python train.py --d_model=160 --positions="rope" --beta2=0.95 --steps=8170 --dataset="wikipedia_en"
MLP neurons of a small language model. Each row is named by its layer, matrix (gate and up: input weights; down: output weights) and neuron, and shows model dimensions 80-143. Each number is 128 + 32 x the weight over its row's rms, rounded and kept within 0 to 255. A neuron's up and down rows have the sign that makes its largest values positive.
After each neuron's rows, "fires before" lists the tokens most often just after its 100 highest values on Wikipedia text that the model never trained on; "fires in" lists the words (lower case) most often at its 100 highest values on Wikipedia text that the model never trained on.

L8.gate71 [133 106 155 142 118 140 123  94 151 111 131  78 151 164 122 174 134 150 120 203 137  64 134 100 104 149 181 180 159 102 172 166 132  83 169  88 103 139 119 118 116 155 167 118 164 154 114 149 129 158  67 126 175  87 160 135 164 198 111 157 192 104 131 171]
L8.up71 [150  72 137 144 142 158 127  84 126 123 127 138 128 149  81 187 132 113  94 153 139 145 149 138 113 114 182 163 119 120 163 149 101  79 162 127 129 135  98  94  96 170 141 161 146 138 130 135 153 142  87  78 164  65 173 134 168 199 144 196 154 131 104 179]
L8.down71 [145 107 189 215 135 126  91 121 163 140  78 148 175 133 134 194 136 151  94 176  99 143 108 165 134 171 148 143 112 117 164 122 149  32 145  77  80 116 109 155 153 150 119 168 144 102 111 122 119 136  93 112 149 125 170 121 126 169 149 104 184 130 147 158]
fires before: " ", "a"
fires in: "august", "september", "june", "may", "january", "march"

L11.gate55 [169 149 145  89  83 155 120 106 156 168 132 110 146 164  96 177 106 182 154 169 126 142 135 113 101 149  96 136 126 139 186 148 148 107 103  91 178  94 202 141 102 149  82 149 102  51 191 114 219 136  75  96  83 162 138 135 108 118 173  80 137 169  96 135]
L11.up55 [104 133 139 114 164 102 122 189 127 151 192 151 131  96 107 104 119 149  95 155 124  76 173 193 147 102 120 101  81 116 155 127  87 140  94  96 154 144 115 111 148 164 105 116 137 120 166 122 104 138  66 166 165 115 109 116 153  84  75 135  89  87 101 171]
L11.down55 [ 91 166 191 133 142  92 158 108  79 176 192  73 162 116 119 157 119 155 118 145  92 137 131 166 144 120 162 146  94 148 187 106 142 159 141 138 118 152 113  90 202  71 129 137 186  89 123 185 167 124 115 163  99 108 143  96 119 176 196 100 110 142 126 138]
fires before: "ork", "ear", "ou", "outh", "am", "un"
fires in: "york", "year", "you", "youth", "young", "yunho"

L17.gate140 [189 123 149 126 128 206 164 100 125 119 111  69 113 117 182 124 133 133 124 124 106 113 111 142 149 138 107 133  74 176 158 156 116 106 119 125 192 150 147  57  86 152 155 148  99  94 126 123 115 123  84 134 104  73 123 160 137 144 141 235 106 136 128 152]
L17.up140 [119 166 188 121 113 141 183 144 140 143 105 184 142 121 208 133 161 169 124 111 126 123 110 139  61 170  68 104 139 158 143 136 169  91 105 121 139 175 105 173 147 109 114 164 173 152  54  91  99 104 155 136 153  89 121 124  82 114 121 141 109 142  92 158]
L17.down140 [133 128  95 126  72 139 139  91 215 140 107 144 140 131 154 165 106 124 111 113 128 140  93 155 111 160  90 106  95 124 126 159 143  98  81 124  97 168 127 104 106 127 142 142 146 134 123 139 167 146 116 116 106 103  79 115  54 148 143 145 127 133  78 148]
fires before: "ing", "ed", "e", "er", "es", "ation"
fires in: "including", "include", "included", "found", "founded"

L18.gate170 [127 131 135 114  92 134 165 161 150 104 127 121 109 142 143 127  93 136 140 233 110  90 164 122 142 118  68  96 154 190 196  92 212 161  71 158 118  99 153 181  85 165 115 149 136  78 152 120 102 159  79  94 135 115 138 128 129 171 156 133 143 198 138 155]
L18.up170 [119 139 143  58  85 132  93 129 107  82 170 137 151 141 170 112 129 147 117 155  74  97 130 122 141 121  94  86 182 141 162 107 129 132  65 181 127 141 105 163 146 171 111 106 155  91 186  93 132 154  98 115 108 129 152 126 121 117 107 116 185 113 113 199]
L18.down170 [140 140 117 147 153 161 100 106  78 127 178 131  60 131 167 154  75 179 172 134 140 111 116 180 121 160 131 114 124 146 121 109 132 106 126 112 152 144 112 150 114 156 105 130 125 155 120 165 135 133 141 112  66 133 151  92 111 116 159 108 128 111 125 164]
fires before: "ou", "ear", "ork", "outh", "our"
fires in: "you", "year", "youth", "y", "young", "york"

L6.gate178 [188  98 138  89 100  87 155  88 106 139 136 121 158  96 121 197 141 113 128 152 158 119  99 109  42  92  78 123 127 138  91 209 137 105 117  89  94 155 125 121 152 145 136 125  84  95 103 104 152 114  79 113 103 148 123 179 118  85 151 190 125  93  97 117]
L6.up178 [ 51 114 122  98 154 119 111 143 177  71 167 133 178 132 138 115 131 130  96 184 140 165 148 135  91 133 137 134 119 147 140 116 161 157  98 102 108 144 153 133 204 114 110 138 115 136 125 145  88 154 176 110 139 140 125  88 105 145  93 185 161 151 192 123]
L6.down178 [ 95 107  95  76 169 154 157  96 122 120 156 119 119 144 156  92 124 142 128 134 130 137 144 127 120 151 155  94  83 104 151  95 175 128 131 121  88 173 116  78 119 134 185 108 142 177 132  96 119  90 155 125 161 119  99 108 109 132 190 140 118 185 102  55]
fires before: " of", "al", "ic", "n", "ated", " in"
fires in: "part", "local", "located", "partner"

L20.gate47 [154 134 130 124 106 153 149 109 101 134 129 109 201 134 150 181 158 103 115 170 122 177 200  74  53 139 135 127 169 102 117 135 128 108 101  90 146 140 152 121 104  77 116 106 144  89 125 145 175  93 160  85 158 154 134 182 117 114 154 125 153 198 110 121]
L20.up47 [123 135  86 158  89 102 147 151 100 191 123 112 123  58 154 107 156 116 112  94 130 171 166 117  87 194 152  72 189 135 154 155 155  72 124 118 122 134 141 166 102  89 157 121 159 160 138 129 115  93 230 109 156 130 170 134 102 119 164  88 107 161 119 133]
L20.down47 [ 27  94 179 119 193 156 149 180 169 130 168 148 112 154 126 135 158 115 174 113 140 119 169 137  97 120 150 133 163  99 149  96 184 131 146 116 120 128 172 137 139  97 129  76 165 169 126 146  69 139 159 141 137 163 171 172  96 112 107 140 129 105 120 102]
fires before: "y", " of", "ic", "n", "s", "u"
fires in: "part", "party", "germany", "german", "partner", "emanuel"

L2.gate95 [143 130 178  98 149  99 155 177 123 139 122 190  83 105 107  97  94 147  94 144 130 157 125 113  88 134  88 109 188 124 130 189 152  88 123 106 144 134 172 107 117  98 130 127 131  96  92 114 185 180  98  73 128  76 161 155 181 211 109 122 127 141  40 103]
L2.up95 [125 121 153  77 162 128 114 139 101 188 166 131  90 132 155 160  87 179 154 171 165 141 110 116 127 149 132 124 158 113 133 169 115  83 118 156 152 135 127 143 102  98 123  95 152 172  87 117 168 177 102  78  89 113 161 174 144 157  68  96 105 116 139 116]
L2.down95 [119 187 160 125 143 111  90 138 111 163 172 139 108 126 165 116 127 158 145 161 131 176 102 125 167 130 137 175 168 146  55 113 147 104 105 160 152 153  87 126  96  95 166 144 165 176  81 184 166 160 105 105 123 151 162 149  97 122 117  95 127 131 183 118]
fires before: " the", " le"
fires in: "at"

L6.gate244 [163 135 164  65 121 126 106 185 100 180 138  60 184 164 119 132 128 148 109 156  83 135 151 159 136 147 116 144 115 145 196 107 107 145  93  61 148 115 149 102  55 151 125 163 141 147 152  63 183 161 100  95 111 116 137 153 141 152 148  99 135 185  88 139]
L6.up244 [136  98 118  99 128 163  96 136 133 158 171  96 176 157  90 119 121 178 126 155  96 149 130 175 144 148 147 135 101 139 116  91  79 171 106 103 150  79 152 157  86 165  90 137 102  96 205  89 135 166  63 133 117 143 142 178 182 134 140 129 112 143 118 186]
L6.down244 [105 148 123  90 159 134 112 162 122 153 198 117 153 133  95  87 102 151 142 158  61 150 154 136 146 127 141 135 126 152 158 100 109 128 127  98 130 129 131 133 132 138 129 169 158 122 130  97 126 186 126 144 127 139 167 148  93 118 181 113  92 110 103 164]
fires before: "ork", "ear", "ou", "un", "am"
fires in: "york", "year", "you", "young", "yunho", "years"

L2.gate212 [161 127 135 123 129 142 147 120 141 112  68 139 157 111 115 144 172 116 149 132 122 116  99 145  98  73 139 148 113 120  74 143 178 134  96 102 137 118 177 172 121  42 129 148 140 100 104 169 174  98  52 143 108  87 168  79 128 157 159 123 214 105 120  99]
L2.up212 [149  93 120 113  78  68 124 107 101 145 102 115 148 145 162 142 142 149 141 113  88 100 171 124 157 142 101 112  93 153 134 125 121 121 129  97  94 111 128 166 143 170 140 144  91 117 116 161 197 130 148  83 104  86 119 140 103 172 144 152 148  97 160 129]
L2.down212 [179 107  79 142 105  91 129 167  98 112 105 137 140 104 142 132 178 161 172 125 112 149 193  98 166 119  81 163 149 173 118 145 126 166 122 134 130 141 141 165 108  92 135 103 125 125 120 133 197  79  72 126 105  93 155 129 100 128 123 141 173 112 131 110]
fires before: " the", "st", " a", "w", " his", "t"
fires in: "under", "during", "against"

L12.gate434 [ 86 159  55 121 153 145 150 131 104  95  90 177 158 123 137 129 140 172  82 136  97  74 118 119 109 162 128 135 146 153 120 147 101 126  71 123 169  90 154 145 142 166 134 118 139  53 124 122  88 105 195 159 100 163 166 112 190 174 126 154 126 117 100 199]
L12.up434 [129 173  56 128 140 174 141 118 144 119 105 191 168 161 125 152 104 140 122 100 100  90 120 136 133 137 107 124 182 153 123 176  95 115  27 139 168 100 127 158 157 171 111 138 127  60 124 105 120 144 195  85 102 162 151 100 146 177  99 127 117 151 141 188]
L12.down434 [120 161 132 115  80 100 172 103  83 148 136 165 150 150 128 146 113  77 141  86 109 131 123 169 128 138  88 132 138  91 154 161  98 128 133 170 140 147 136 139 183 159  99 168  77 122 132  40 144 145 135 172 150 169  74 106 155 136  83 136 139 152 138 139]
fires before: "ased", "v", "b", "ase", "as"
fires in: "released", "television", "release", "astele", "club"

L6.gate429 [144 154 207 184 103  83 180 107  92 112 145 112 180 122 151 149 163 155 123 109  72 144  98 144  48  86  94 159 122 140 150 164 142 162 147 125  38  99 109  82 138  81 176 100 116 112 138 125 162 141 157 141  99  66 167 147 113 133 132 139 170 148 150 137]
L6.up429 [162 135  95 126 112  61 161 197  85  91  71 142 156 113 181 126 164 130 148 100  99 142 121 200 141 145  99 160 155 115 128 124 104  86 126 116 127 107  91 176 157 131 177 108 123  92  70 111 159 134 102 145  60  96 112 129 106 140 163 140 137 104 121 115]
L6.down429 [160 163 103 129 100  65 180 109 121  62  92 131 180  92 133  98 175 108 134 126  91 120 155 142 110 173 142 158 158  94  85  79  66 135 171  84  90 113 109 133 116 154 169 108 125 100 116  61 237  86 122 121 122 132 132 155  88  84 153 140  97 108 165 102]
fires before: "st", "ing", " the", "m", " ", "ed"
fires in: "during", "against", "system", "following", "followed"

L8.gate321 [146 109 128 129 166  83 124 141 117 127 137 154 157 153 164 195  80  88  80 157 116 127 203  76  64 151 105 160  82 161  70 128 147 131  54 143 126 143 107 131 149  73 145 140 113 131 134 105 182  99 148 125 181  78 100 126 171 111 162 173 170 132 181 103]
L8.up321 [118 115 114  88 208  87  89 211  95 120 138 111 149  84 153 134 111 132  58 121 143 125 155  81 136 209 127 133 137 139 119 165 175 143 104 138 158 160 108 132 147 143 135  36 116 181 122 118 170 115 146 133  98 135 102  95 122  99 104 191 122 141 171  89]
L8.down321 [ 83 108  99  96 180 120 122 195  93  88 164 107 164 135 125 133 117 131 100 102 172 117 120 119 133 176 140 126 149 147 135 110 188  89 117  85 164 129 112  65  98 110 149 130 134 154 132 129 136 109 146 117  82 101 134 121 116 129  95 147 137 188 130  92]
fires before: "y", " of", "ic", "n", " I", "s"
fires in: "part", "party", "war", "partner"

L8.gate120 [157 142 134 150 151  81 181 182 104 111 114 102 130 159  67  85 114  98 115 164 167 106 122 192  86  88  65 168  90 140 142 134 175 130 106 143 104 111 158 162 192 107 170 118 133 121  93 133  80  84  85  99 136 143 189 141 191 135 161 165 118 159  75 118]
L8.up120 [145 175 133  42 203 139 133 153 161 118  81 129 153 133 104 112  85 119  84 141 130 125 107 122 111 130 111 142 123 113 172 123 140 119  84 147  61  94 142 167 139 196 111 119 193 138 121 155  64  48  81 104 167 114 168 129 141 113 206 200 105  98  73 120]
L8.down120 [ 96 181 200 135 148 130 137 152 180 133 116 154 135 146 112 148  94  83 128 128 205 105 122 145 150 131 103 154  73 136 143  88 138 108  82 161  91 144 154 134 181 143 167 183 144 165  62  41  90  93 162  92 120 151 132 151  89 119 185 127 102  70 121 151]
fires before: " States", "ing", "ce", " F", "at"
fires in: "united", "beginning", "performance", "representatives"

L9.gate152 [121  80 119 126 152  81 126 162  55 124  69 177 116  74 167 123 121 183 115 141 131  89  77 146 148  94  77 153 110 150 107  91 128 109 118 151 118 138 157  86 135 132 146 149 134 214 133 132 123 122 171  96 131 118 171 218 113 127 104 111 125 115 151 102]
L9.up152 [ 58 165 121 133  96 124 220 131  66 169 122  89 173 116 154 140 155 134 168 140 150 133 129 120  48 111 161  97 121 136 146 157 165 175 154 119 105  74  76 120 110 107 145 104 109 128 141 105 165 109 143 131 104 133 102 116  97 153 138 122  79  82 132 130]
L9.down152 [123 110 126 106  69 154  90 140 106 132  79 151 190 121 139  86 158  98 149  91  82 158 131 151 152 149 120 185 155 163 125  97 155 102 121  57 122 120  88 121 100 148 125 158 142 119 146 140 169 128 129 142 105 151 134 178 112 147 118  68 105 129 129 136]
fires before: "ing", " of", "ed", ",", " in", "s"
fires in: "time", "following", "end", "followed"

L8.gate305 [144 119 148 230 155  79 190 147 196 110 121 143 137  49 125 136 132 122  98 168  73 170 151 147 147 110 116 143 178 122 142 119 146 171  74 133 184 169 171 153 123 171 147 143 159 105 144 192 107 117 133  49 140 151  49 104 158 147 117 148 155 135 100 130]
L8.up305 [ 77 130 138 100 152 118 127  26 173 162 149 135 146 134 116 183 106  77 105 147 158 146 112 104  76  89 138 131 172  80 122 103 118 146 116 124 113 125  88 171 110 101 158 102 134 117 122  89 193 215 164 130  83  63 122 124 132 103 163 139 111 112 129  85]
L8.down305 [154 117 112 191 173  63 123 125 121  82 167 161 129 116  45  76  93 149 125 182 109 152  97 106 149 159  71 121 191 136 131 119 131 102 128 143 191 103 188 157 120 147 166 157 113 111 113 151  84 107 153 143 114 119 180 108 105  87 123 148 128 168  90 102]
fires before: "1", "5", "0", "4", "y", "2"
fires in: "2021", "2025", "2020", "2024", "county", "2022"

L4.gate369 [113 125  80 166 135 136 132  78  78  86 172 133 112  66 110  95 115  77  94  74  89 144  82 162 136 106 187 172 163 112 146 136 116 124 122 140 103 145 184 156  76 113 133 120 147 116  98  97  98  97 188 144  96 166 135 162 183 155 107 135 106 158  41 124]
L4.up369 [156  85 123 119 123 123  90 172 148  88 132 187  78 216 131 143 111 162 167 129 148 110 176 120  85 134 167  86 119 135 170 132 148 181 116 101 189 102 117  95 125  90  99 134 127 109 186 113 123 109 115 130 169  90 151 149 138 133 133  83 151 139 149 109]
L4.down369 [ 87 126 157 114  90 128 124  96 165 146 142  75  98 173 136  92 107 137  97 122 115 160 120 175 117 147 140 128 118 120 146 150 173 179  88  96 160 139 102 102 149  81 154 141 157 125 147 105  77  70 166 125  82 187 169  96 132 111  82  94 107 115 123 150]
fires before: "ational", "ased", "ber", "b", "er", "ase"
fires in: "released", "international", "number", "numbers", "numerous", "release"

L3.gate281 [138  64 176 133 148 156 117 171 158 123 184 134 122 134 103 137  89  83 115 125 116 180 123 163 100 110 108 147 118  96 156 123 123 146 134  87 137  99  99 145 105 153 115 113 116 135 118 237  95 127  68 105 131  62 171 126 202 163  96 109 185 107 106  86]
L3.up281 [102  75 156 121 118  95 116  98 125 112 153 141 120 127  50 173  98 134 118 115 108 159 135 136 150  91 126 169 145 132 128 136  73 147 173  71 108 107 147 126  81 130 133 135  91 189 148 136 118 151 159  92 110 131 169 168 181 150 162  72  77 111 144 137]
L3.down281 [155  93  96 118 117 101 162 114 135 106 146 159 154 109 147 155  64 118 122 168 104 101  80 121 107 146  96 125 172 144 125 109 136 153 138  74 143 171  84 193 130 136  87 134 155 156 141 180 127  89  78 103 135 115 163 139 167  95 165  96 160 133 108 130]
fires before: "2", "3", "0", "5", "1", "4"
fires in: "2022", "2023", "2020", "2025", "2021", "2024"

L12.gate131 [112 116 155  77 112 133 120 101 148 171 130 111 141 156 149 151 136 119  95 128 152 125 113 122 144 153 113 112 100 109 136 157 105 145 142  82 120 173 149  90 115 117  99 116 129 119 163 122 134 107  70 126 174  75 157 140 129 182  87 199 111 180 125 154]
L12.up131 [154 112 156 131 114 163 132  97 120 115 156 151 138 112 110 159 127 141 112 120  88  77 148 129 164 126 134  94  96 139  78 146 161 116 191 129 111 160 169  71 120 144 136  75 129 148 149 166 106 145  72 142 139 141 129 111  77 117 116 173 126 132 119 205]
L12.down131 [137 148 177 183 148 121 106 124 199 103  74 137 178  87  86 164 137 168 129 151 144 139 121 112 132 176 116 116 139  83 107  92 202  88 117  86  71 144 135 125 137 162 124  97  93 139 100 163 114 123 121 107 167 163 158  58 134 159 139  94 149 123 151 171]
fires before: " ", ",", " |"
fires in: "march", "april", "february", "june", "august", "july"

L2.gate254 [186 105  90 107 120 122 138 148  97 129 118  99 148 125 175 209 105  57  83 156 116 111 175  98 101 104 114 154 126 154 101 163 116 129  81 127 147 120 146 119 104  79 105 131 141 159  91 146 106 104  92 104 140 118 132 141 210 109 184 161 110 123 129 111]
L2.up254 [101  49 138 139 149 123 103  97 142  92 152 103 154 104 133 165 123 150 121  89 148 166 118 124 103 131 102 121 136 128 156  84 151 114 153  99  96 123 128  78 116  90 148  89 123 172  56 175 142 112 156  81 139 168  68  89 115  58 114 167 117 110 173 117]
L2.down254 [ 73 148 143 140 191 105 135 182 145 123 176  90 155 131 122 156 125 129 197  90 148 164 140 131 107 135 146 121 139 115 111 154 162 145 117  53 162 108  90  81 161 118 172  62 107 115  88 132 132 135 155 110 162 155 125 116 128  79 109 169 108 120 127 112]
fires before: " of", "ic", "n", " in", "y", " the"
fires in: "and", "part", "from", "partner", "party"

L8.gate130 [146 113 180 100 157  98 165 136 128 119 134 127 169 116 171 119  95 145 124 177  99 119 147 152 125  93  19 187 144 120 136 147 217  92 124 112  99 175 172 177 137 127  73 155  36 126 141 118 151  78  82  92 163 106 183 170 148  89  83 162 105 152 130  52]
L8.up130 [ 95 144 108 129 125 109 109  52 140  83 146 128 123 115 127 121 114 119 174 193 137 114 149 124 129 131 113 186 163 110 174 130  87  99  57 115 100 128  57 111 138 146 172 144 126 189  75 126 118 155 121 111 132 162  95 145  84 107 130 132  59  82 123 133]
L8.down130 [103 142 122 177 159 152 102  71 105 100  59 104 140 142 105 135 117 139 133 135 123 133 151 140 119 128 100 142 164 153 109 145 114 106 103 138  82  85  66 153 110 136 144 132 193 160  79 135 105 120 173 194 101 157 153 197 136 102 121 150 100  82 141 133]
fires before: " States", "le", "l", "ing", "ro"
fires in: "united", "had", "settlement"

L12.gate361 [ 90 117 161 126 160  76 128 173 206 121 105 103 134 136  78 134 127 153  62 101 140 107 177  97 122  93 106 185 156 151 155 150 161 102 123 136 176  73 171 108 137 117 130 106 193 107  89 120 164 206 118  47 151 108 154 120 167 153 123  97 152 119 133  82]
L12.up361 [136 147 144 124 153 133  79  59 112 178 141 124  86 122  92 129  93 153 136 187  92 208 134 163 150 140 152  70 158 149  43 136 121  99 137 138  71 149 109 132  85  92 135 114 155 166  62 164 166 108 148 166 129 128  83 156 132 182  83 150 113 131 138  89]
L12.down361 [150 135 174 135  83 144  67 136 112 160 146 134 115  91 165 133 133 127 146 142 135 133  80 145  98 174 133 174 164 147 122 106 166  59  94 172 114 166 116 150 149  80 138 147 158 162 110 184 160 121  89 168 124 127 106 147 108 169 128  81 127 167 122 102]
fires before: " the", "l", " le"
fires in: "at", "atlas"

L2.gate239 [147 115 121  95 134 156 148 121 118  79 151 133  59 135 175 170 130 122  93 164 174 108 112 108 134 115 195 111 167 136 105 141 161  35 138  78 174 135 142  96 112 167 105 152 124  89 107 154 133  45 137 162 145 142 109 114 201 131 126 130 157 113 105 120]
L2.up239 [198 109 179 144 154 149 129 112 131  87 181 138 120 178 133 159  90 162 119 110 118 118 104 102 118 144 146 109 155 130 171 154 158 115 125 128 203 110 113 134 121 122 153 129 115  83  96 136 131  82 140 173 122 151 113  70 140  82  87  75 136 114  56 146]
L2.down239 [146 133 126 144 154 115 104 127 128 114 187 146 137 136 122 163 127 103  73 128 124 165 110 134 105 159 185 143 160 100 169 110 111 145 131 111 159 118  95 112 139  76 135 128 103  69 175  85 114  61 179 180 144 138 160 116 137  53 119  68  69 139  81 130]
fires before: "ased", "ber", "ople", "b", "ase"
fires in: "released", "number", "people", "numbers", "release"

L4.gate303 [161  60 105 156 107  95 179 176 116 135 161 118 132 137 113 167 159  83 121 149 107 118 127  96 177 201 112 108 129 170  58 103 149  91  83 116 155 130 137  88 144 150  89 106 120 138 139 151 140 113  95 138 149 117 166  96 210 116 214 150 140 118 104  96]
L4.up303 [138 116 145 130 124 134 126 156 171 148 123  79 162 163 123 195 123 100 155 190 158 113 136 136  61 132  79 175 116 124 149 136 170 103  72 142  57 136 111 110 166  85 132  66 166 175  99 111 140 150 166 125 120 152  73 140 168 109 119 116 118 168 165  78]
L4.down303 [118 154  84 102 156 139 156 148 139 161 164 153 161 124 125 148 154 134 189 117  80 136 180 105 111 110 105 115 101 122 127 132 101 117  78 180 126 133 168  91 151  98 150  38 194 170  93  74 150 155 155  78 131 133 124 143 114  85 120 200 174 133 120  75]
fires before: " of", "ic", " the", "n", "y", " in"
fires in: "part", "left", "from", "party", "since"

L18.gate59 [ 96 146 160 127 128 129 112 118 119 127 122  93 202 128 167 138 172 152 135 137 113 105 141 183 104 187 113  98 165 144 119 180 111 141 113  77 117 165 130 108 126 109 185 140 127 134 102 129  92  83 147 161 101 125 103 195 157 163 158 176 101 166 122 118]
L18.up59 [135 183 162 129 124 151 117 123 160 178  97  83 197 117 156 126 128 113 134 105 108  81 151 188  68 172 115 124 154 212 142 155 136 130 102  98 130 127 139 111 143 113 172 175 117 108 163 107  93  77 126 147  71 146 104 197 148 159 142  95  90 127 164 115]
L18.down59 [139 156 155 193 171 189  83 133 118 150 128 111 135 127  73 106 126 143 121  94 111 135  86 206 114 180 185 124 122 179 100 140 172 136 119  92 130 129 200 144 138 144 156  94 174 125 136 155 143  94 102 133  80 160 118 158 119 149  88 136 110 127 183 139]
fires before: "ing", " Y", "e", " |\n", " Z", "ed"
fires in: "new", "including", "include", "included", "news", "includes"

L5.gate376 [168 118 148 171 146 144 194 120 116  92 186 132 148  77 139 169  95  96 124 179 107 204 157 165 110  95 117 150 168 127  73  86 142 178 108 110 215 109 131 170  72 137 110 156 129  85 123  92 118  61 102 133 121  44 123 146 197 183 199 120 161 176 131 112]
L5.up376 [ 82  81 106 199 116 115 145 114 150 162 177  58 117 113  76 197  77  75 131 151 142 176 142 158 106 110 155 168 186  93  84 171 107 153 148  91 167 145 134 159 100 121 150  86 105 137 131 130  92 138 151 205  78 119 124 121 137 147 122 146 123 125 147  78]
L5.down376 [165  68 139 115 165  53 132 125 197 137 168  97 135  90  90 229 109 118 142 142 123 152  77 128  94 143 124 140 164 123 115 127 166 147 111 122 168 145 150 191 141 103 135 145  89 117 140 148 152  83 126 154 110 120 117 116 109 130 157  67 177 114 122  77]
fires before: "2", "0", "1", "3", "4", "5"
fires in: "2022", "2020", "2021", "2023", "2024", "2025"

L5.gate362 [116 144  98 114 107 154 137  86 151 106 122 123 134  91 149 132  98 126 130 149 128 163 140 139  88 128  82 106  73 205 133  95 175 131 130 135  85 192 130 124 177 143 150 152 107 168 138 151  97  90 115 107 126 161  90 175 110 126 124 185 146  79 148  97]
L5.up362 [116 158 103  99 145 184 149 116 119  54 158 151 158  90 123 143 176 148 117 100 190 160 139 156  81 171 111 115  79 182 116 145 211 130 124 144 134 135 153 110  99 159 183 222 121 171  96  85 138 118  63 140 136  87 108 160 149 130 142 151 101 101 131  86]
L5.down362 [178 124 118 145 157 156 129 122 192 117 145 152 148 112 140  85 123 147 138 107  98 143 110 174  83 180 136  91  78 146 135  98 162 157 104  94  76 195 116 132 142 165 155 171 115 161 149 121 108  72 149 107 110 161  93 122  49 113 100 105 135 143 125 111]
fires before: "ing", "ed", "e", " in", "es", " |"
fires in: "including", "include", "included", "present", "found", "founded"

L4.gate225 [196 101  90 123 143  65 193 100 114 122  74 132 115 101 132 136 170 131  75 127 109 141 153 114 226 123 114 126 159 160 101 122 102 133  86  92 182 147 140  79 109 154 126 126 109  72 163 149 163 113 107 129 115  92 103 106 141 148 119 182 193 131 145 123]
L4.up225 [130 129 147 124 132  86 138 100 123  93 170 128  95  92 177 143  68  79 101 137 121 136 151  98 138 160  78  64 115 125 128 170 146 150 124 110 176 120 143 131  80 126 141  88 183  84 137  84  81 101 151  85  71 123  53 155 109 122 135 157 132  54 127 118]
L4.down225 [143  83  93 158 140 107 144 119 114 139 122 125 123 134 147 162  65  85 112 142 116 130  97  97 101 165 149  92  74 177  82 170 146 150 134 197 191 112 162 119  97 103 115  81  42  88 154  63 104  56 133  92 113 148  86 131 110 129 155 145 158 106 130 104]
fires before: "ust", "iv", "ep", "ian", "ia", "al"
fires in: "american", "industrial", "india", "royal", "indian", "individual"

L11.gate447 [111 127 160 106  87 111 193 137 142 172 136 114 181 196  97 176 141 152  87 187 139 120 167 144 152 133 125 182 137 102 104 133 122 170 114  75 149 146 128 152  73 196 104 131 138  87 110 129 166 135  79 140 141 114 146 147 146 106 190  84 163 143  66 132]
L11.up447 [154 135  83 130 120 115  59 152 115 142 148  94  45 146 119 145 109 185  95 174 137 138 152 103 129 110 156  84  98 187 159  87  95 130  18  89 151 124 130 162  44 180 120 144 137 137 169 119 133 105 143 187 154 138 119 101 120 183  91 128  98 134 146 166]
L11.down447 [ 79 157 116 123 144 135 112 131  77 121 178  96 121 105 126 115 107 121 152 149 109 150 102 151 122 120 148 160 152 180 181  87 187 157 125 110 111 168 117 146 148 141 108 120 211  89 139 116 172 148 113 152  93 168 115 110 129 184 137 132 135 145 133 185]
fires before: "ork", "ear", "ou", "outh", "ard"
fires in: "york", "year", "you", "youth", "y", "young"

L2.gate416 [135 147 145 156  64 125 147 102 134 165 176 117 144 169 120 154 144 120 126 152 182  79 131 162 128  71 129  79 114  90 135 168 114 148 126 135 132  63 126 103  79  91 153 167 136 154 145 109  54  69 125  74 173  95 118 147 171 145 102  97 160 116  82 112]
L2.up416 [123 114 130 103 111  86  86 171 158  69 125 127  83 156 159 116  83 158 110 144  88 104 130 141 160 129 111  50 124 127 143  86 149 103 104  86  84 140 116 138  99 111 201 112 144 145 105 104 135 153 121 146 122 165 109 101 118 161 109  88 197 132 134 122]
L2.down416 [114 103 155 125 135 131  80  69 108 106 140 142 106 177 156 158  85 184 131 118 145 125 101 148 133 158 111 152 117 122 120 146 160 159 154  83 139 147 102 113 198 119 186 161 138  87 139  65  74 131 164 177 135 133 169 116 150 141  93 109 159 152 168 131]
fires before: "ased", "any", "le", "ase", "os", "as"
fires in: "released", "company", "release", "completed", "statistics"